config.toml
activation = "swiglu"
positions = "rope"
tie_embeddings = false
init_std_down = 0.0
optimizer = "muon_variant"
lr_mult_up = 0.753
beta1 = 0.93
decay_fraction = 0.464
MLP neurons of a small language model. Each row is named by its layer, matrix (gate and up: input weights) and neuron, and shows model dimensions 0-191. Each number is 500 + 40 x the weight over its row's rms, rounded and kept within 0 to 999. Numbers have three digits each. A neuron's up and down rows have the sign that makes its largest values positive.
After each neuron's rows, "fires after" lists the tokens most often just before its 100 highest values on Wikipedia text that the model never trained on. A number after a token or word is its count.

L4.gate133:442447560481596489457523519473553485566514467511494561525544485441486471466510488456432533484431578492434517564523517520456464484482547466442556507500497495487592409544510399451470491517496504470514474481506474518429517412492536451558528495542445519481505571487509537507506400590525484506548431569441512495471551521474450449476479463456536556440497536527503583468492519464484510532542525476512520509525502504496529499437510511558494455451513516479525521529539438510483482476559525559588530523499508421547488544505483529485404464504480495463472482544548492466502455522570505518
L4.up133:515483539519523442443485520578475498575459503518449489435474506397509407526461562500533577454469478467480508444555401529500460439521545514494505491467573545546470493484529454451516518536480465532503526439458470421500544547506525486490491583529578523498419515478410528498478499418525527508492483506396511560443504525525542502573508529485521528440460504495466469527508553460474576509465582512462587518488486490544460465525485509538530502543431515498532454471492548473512507535552421450505508461465531475545536501466458488525501520497486472483467565552458531518492436477550465482
fires after: " R" 13, " T" 11, " A" 11, " I" 9, "U" 8, "R" 8

L3.gate63:565438442552494541494584511518421498503568520433503496482546473479499461487513500568516506447490518470472523441478476487545481521502543529524445544434500581519543535456505395490465513505455532566516527502483495446533535445475498455505447523524499501483478540508435415503358557538453467541471475527453518466517485486489492545483551452448502472498542457458433493550576440533437513533529496405434560518485528562458454514534390515515476484485499428500482537480460477434497487528537527554518463496480436492491490526460480505535558521493519491521498469445534553502489565442521535479
L3.up63:440517490523475550486551535490527538449523386401514433508508532480537528516525553584496425487497487533528510575420478510558598489491516527528468510480445452545438556500471485454562454521533517484469470493470450555447565549539440503478454540464473459484443455489423493449479504560509451563487566485506488475487446490509469461450516485531472480457540508531496472478559503519439548538486466468478510458432502541442558445482512491414450483497555479537398554495488459462501465554536453517520519483422478500496493498488505484505495521499559433523472455538539490510479567495500583473
fires after: " 3" 26, " 4" 21, " 5" 7, " 2" 6, "m" 4, "a" 4

L4.gate234:535495552581503467480490515488478482546502509474485464469534498540489525477447486574511464440534504470537520454525485418513402546458539548570509483534477485495443421524558532528419570506535556488490492521485531539470513504500550483554449446479538458562498558448543513522447544411452573459477517549528498457475460523573500469541483526504467439473522517464461446492446461459482544578550521502540469495512537479496502460556498536460486439511458506509601466461559449486516471526520476477449547525524452488396485470514488481436417519429481479529560532413456449513497502491449475531
L4.up234:491478509460481536560585486515485445472520515474543567438499526523509486547472626479482527474504478470507510527552509544463487504500489557542454484506582445498505426501493527595538540515461533492412503417489556562483438538428442482520457520411479467502588459452464535519497489558514553493485539442514507506557518503562510522516506535504542539445463544537479438439495479471510553517508498522433522481497429440575477532546501498464497460511523503493598500484532450429521553477492529551541501428451471586510483537522453458539500478498492486516464463495437485512448495482422453529
fires after: " f" 20, " F" 14, "f" 8, "F" 4, "ager" 4

L14.gate131:474515462478491449469439454464531480522495411412467552496450525560538475544509459498545499441513539483578470471485573502585462460486478545521495493577482549504538477528496492413454533478556510473481497576533546437505476547513377422480508521473425490476527542514506501443546443572497446490500514459469511458519504542503449467552515499534546450486459531532475470484453507471565485523515499545439457516460540572492508559486508478538442466596471552593492464469501490415512547499515501529460517521523493485514487500425459489536556470477470457524481441484516515496548495396521486482
L14.up131:473435436469545503586554478486550532519516453543488509460476530487469484547512414518436477516507497505511470525498545496557464417439517532480509529508530506490539463540541526484504491547560495512526572546571585439534543446548462488483432528454518471490511522481586493422573517534516458482493497509566480483509474467529457487565525512549479501477409515495504525527595512529514450549510525535485458518481456510584427446541553451438498471515456402533474458456517553426490450477472516467522453511614558499436518494465429476522528468496453475509485553478521520484438500490478491466
fires after: "\n" 38, " (" 21, " \"" 10, "==" 9, "===" 4

L11.gate44:560568424469560422538520449527494539476531508522407482622479567475542452562487491509467503523487498504559527469522439538558527443503474464531483498498505505502509453522521492524527457494473547526464453558523561518481431579571454531475526474462568543514458470496466502487555523436478377452445567537510521483556501508474494537570474468522506487462426481525468511521522462497527474526435511475437484516395419477496481503521542505551484459536475555471554555469570544418477484537489432554479486519513512498499493469539469453545526502533457498504464473436471493480533459503494496453
L11.up44:520502418477475491520491464469471526513530461444507470499490479576447515536546450528522444534489630480526502525499582453567606427490429451526483572455530462519468487486456503524502586427519513489540473565453537513462465528489445559547553545476506527471455434501495502476548479513512491462528455581423553429449530530493474461584474462443521525518461522501474457491476554471424466545485449525460503507458464507506506505483593480478466575530496490466540475483481548447518433507525526492465515519500466491476432389455482479492534524556460505465523468518481482438504506487514512523
fires after: "|" 27, "\n" 26

L3.gate154:506436475518550485515519487504548491479520503529529485501575397456559481503465533416493520519473451530397512560476503542508519561537507463485588464510514506402496578461495450457469502448559525457472492559530491463537510544485428511504506536585520414479534512568521474579442472552532487511509524495508538461522524467487524510478488499448589493500515530539524546523482515549504527526501479454490567540561538420474478481418531434512487498441547524494559507428485586533501502535603471473492478529436490523463542523517503507473471536527425445406487480489492509494537479490568512521
L3.up154:475505559435445455499514484541503473461455543582503576523481456546504520509600510509520519470505544419480524460501425490487488436518497458537467448492447509473473515525534446462529422460472470518521475495523464505522551478538501541458438419520539443422460500423444506501512417564513519497517488459451409519459508533471500486470542563486568404506526513469513458428510520486495575584507447435456537545480478512488500516568488565528491533487513450477445458540520457506553539535546501497483498585514482519485525550547486561529486449514564491493461454540513467552516501413496512453
fires after: " G" 21, "R" 12, " S" 12, " I" 9, "G" 8

L13.gate450:458557541536515493486461496477504519432477515528468445469437447547475471405488522435530444383551591455433458501478543531474531481469506490543534473496515464579516471551491482495473471517463468484451495539490514440457585420493457524527479507493543479580531481465516451499463535506518482450515472480502539507539438615463491467463462524471479481475442472474453436497520525442502480508499515493503487501460556484524511468520520419530545461518497505477509516489535493573395524532448403485521410488513519411546504456482432592525540545517495487542501533528526544511472519461477480440
L13.up450:427406532448482534442487503481485525522477464495494488516461521466486545427504520388497502440391464507474569559416503513565466500487494550502512481523495559499499474435559537408525470481472462458531481538522504481571478474562497561501437538432555507559472422446472534495471503513514463483518507436526494471449441458491475496526452515519543436565464520476513542483541559513501481444487507500529533470487487457520567516549572509484503461441471566507542422543498562490433537572549478531503523466486473494460561511460480449591469528448542420469520511491518477553496488489494503515
fires after: "\n" 34, " (" 12, " is" 9, " l" 6

L14.gate359:428441478516500468471536502485464549506565519459465478522509418531465511496519534503551425571488465483466513499458597540460494470457470466461556525492440499481452436533545456473485441500504534489482470516494529467523477492507473513428485474479498469524525489547573438470546498452475432424514534518508536489556517526537534450541472555488474503452471521534520563521605514518571446536462423509469536484442522522539606445507573516514503495470473612478476501460506532471545508465484484570494516468518419532469489503428454471436510476480437603548542521450499556508490528445524520540
L14.up359:469537511517526482534540563582548488530482447515481486571524471470483503511534519503492493533463519474434533488539536407500492446448497543547530513493518464445486510573523426471437442487495560522503386508560524469471517508539510473531488524475548436500506474490600500457481536499487488484569513531562549494498528511462478473537497567486549502446422502577510505433561482492500543594466477499446447465455565560527495530519504455456469500477474498444402524442543499516503432473466517567484467452544436458510507444567473520498549560554435486494498515445505532456404489471498463476
fires after: " (" 20, "\n" 20, "|" 8, "(" 7, "–" 4

L12.gate107:538456495549537565514434451474505442549429464441478459531550451469572533467493528514470506468441490519521506547518599517571509536438506487445460502431488476557593514479489415508461531466513494459436598496502520498521501478454479457468516504498459475495513508486468443481532500444518450455474471496502516542501520458468526529503570509462515436597482468553503526500591486529455536558547491542506494487476532488544463537525447488519588457479491444522459484536467557509425504529553435412436466485446451505532486475503521541475579502455543534507468494492488383559512471532503500493
L12.up107:498507437487514543463456463496480548429490473515554497528467551511518480558507454421496453526523455533458599578491488459530453508456488551450515515477460502508451480437443483411484468493480507429511432511600470503461552527509538434565520506497472535501516468487484465524561516454531492551521535463521536447401522459496495448525533512403448478496470435543463517520548519565481508503492437557509447484438452505522566513503492411491629472477429472524456544462527513565495560452469511488521503450484509474496529446503423471497470525487521494505515498576520494565518566506505477515
fires after: " 3" 25, " 4" 19, " 2" 7, "B" 4, " 5" 4

L6.gate484:532489492481469492512576500486521541381572500548435563551534530450516500473455474448462448524515552482545494444541540529490535500488558499547531466508532465464488441487466544586439488482493455553500507591538448495495465473474572461511463490494526512552517515530518515544527521516525483452472474509480489515520495549514427472504482512522506502512517474592450435474521478493501503539527537458474506512537503525514517435472491428483534506471467518528440457495498531482483536507541609472470437473449475433463540429492470547429471525527506508418537580430586465440533562451604552555
L6.up484:586468508533554500493496480426508521522499504487500497464474536512581567422555483418483473511473527495533529554548498542528361588492502496521461414471500493478531510466518490554497543444540490444475444534476530484512504480523506472486512519517484496594526492522604526534541477556522476489501518576537459567483475468488446458471443441505446523475520517541485484505462511534495523415420538515472428408499486500516516487518512521461503533551585557460495451498507575485487525445450538546489475429466530530457453518512456474436444467508486442473578562491517477463541482449483471529
fires after: " is" 40, ")" 27, "\n" 10, " was" 8

L3.gate476:460542524482502519538489497520473486570510518562437526514508454408434494574481537519521408430514557418496485497512484543479497490590517478492474557497545569468485504515487520490566543445458535536543466509520477480441544508476455527449527453511472434454526512509492439393428482530528452581536482499528564457488526504544492481484549547524492467414524477557487459564503545513456453577457482434516494478496482516461498538453466505534562574486521442506492517529499491503453528580468508589549543566467502563517459464457552455479459502491439420532490498461500477504552463501483473456
L3.up476:529519531486450528482517515480459408477536513503485524525535428589410464488483514432482485467465497462544514465476541489492497507482431479495512448501483502552587527425470485496463491468431506503430451492503466458478491467522455471560467508505569509443496508513486460532503504524432510546491577492535541471485486539544519514511449548433528475407449464509466373561464520518478473486508557449557495412445529534595509520488520485445484506508392514511495496610468485504417520522507505475533516529549484490483547497432511485519535508465553480498513526415541556548477576494509462550
fires after: " c" 33, " dep" 8, "op" 7, "al" 5, " Bl" 4

L3.gate58:478563431450490536537459465527520549502433504488503490550541523527519464460511473455504503525513568509441519486500563449550512421441501550439571496535483487475492465540478585432487472463547442482443522482502461466457470552449537564457443443548550516513480476555582524496502497482493554477527544458485525436494415528549509473492530456480564460485526474501542436486431486456520556515620516566392466491482461467488485499567478557493464522460445466518533554513475524473451521566557455521542490475554536530500456464505460441527475529540508485471560470534459456507499447522546515462
L3.up58:556495467476521528527471492501534464525460495445494562580501490496473467550533481496472481518510509510480518478467555514426485470507471549496536509455463479510488456474450584472465509504481469590523521496484593495505449550491510488531476419482465520510501506522581525546506592482509534442620541451483524498462463573493515507512533518499604546508511483515497412469481534465491577503550559540471436464498420474513482534537453538388488580551516430528463532494483484416459558523493529523551521493569520547493520461464479527532465455505494506454472453609477501537505449491516567457
fires after: " F" 37, " S" 18, " s" 16, " f" 11, "F" 4

L7.gate75:491494498528556456515530580547419555514505532507485484502473460513589466471461475519490465504428477458532534467434552436534563468499484460429500472512511488490476501493501447518553416480544474474505485478522485475527545459502506524526455527478451521423581386510535472537490516436583531523447500531490537501620491472522518536566566528518454455542499442539502476522542537433459483494543478435444484559466544492475476584448529479506593518494521523505552502433503475515543584510520540451475517480423539483513497524569512422501467470484473528508439506552507506480469473435549489520
L7.up75:483488517503533476529508522439481487578507513528437503526502473562522442508481412510532492482553456502522589484452459464442553467485499540470451497507410493538476528481510480490553524528446565515520511509494452429517483490393565492451494540498452461522521520494515519562486454402492460543463481480460551526508484507430503519521477474478508404499628516450576485530508430484508444496534511454386424482481483539409466451489504535555484493474520565469539500556495518494507540545467484494452509474509503513508462391516500457497456447534538553502486533501516537548555499568466546487
fires after: " to" 27, " can" 12, " l" 6, " G" 4, " st" 4

L4.gate426:594490519460540512492490537457483549498422498448463553500500538454477468489497467521531455446528537618469540479462474521453505522496484515594520507413534533507468509519484489498515424509516557552515566479495457542467565501478509512546429469465506484496458503462504533494463574541514476537505482442563533511566526480473499454524489511454492454530471434514526488468469560519455489496483475575527512541570449484546392543469526509532574393477520502487446567469539521425497451501483506428509496510496390477459532469502462406500478433482495500467450501508537486488547514501437574465
L4.up426:469447583443477517505448566509507524419509477557477457582540539436503463449498516524476460527433469512491537438521532534519463516470520475532461504629495476527491566522517498486519554508545485536528486520478525488470546510448412491563467525489486455526505520467485534501576437536441460590439508488435471519467603523497506495459567548473453533451509463464487475518402517570496494447512532524501516486511530472530536448497505492547526492482580517528469538621517464453507479448526494531454503470536474530536482524581515519513480476530616446509529462523504562460512518526492536490
fires after: "\n" 19, " the" 12, " O" 9, " o" 6, " so" 5, " en" 4

L11.gate223:392481508547601555512501527452636486462534490497438512589510440458462540503515471487492544429469521521490504457559499515461546445512486530505451519457448538403489534461426499440529438498494445461489501521484451495510533458495535462556539499547549458545524450486496473472449511496514532522478539445480474482536452585507487490508465451502529545475490516515515516469510474435466476565513451530519489500541566542479541471512515547443474496495544470560501396458532579520549499480548476493506521527540458459472460628499520463459503442483483530507512472485432501450452565485482505519
L11.up223:419521500511548531527514525524562471448564550508445465509511512495471458491509500552463487442512495502443527513545509479475520469465520459450442520499518530462481487486507563509474453489418445464430498417505454499499522458443461434576544480418502414578513409470564454505453524536492545561502542434478549487433484524484525453513552499417512488498426501508534429454541502480521481542499531496538517498513492494508444500608525491481513520597522480544538509529507538562518444497474527493507510448480520500438476513501497452412540564457495431570467475483496437467461595525470495536
fires after: "–" 20, "\n" 17, " (" 13, " \"" 11, "-" 9, " Website" 8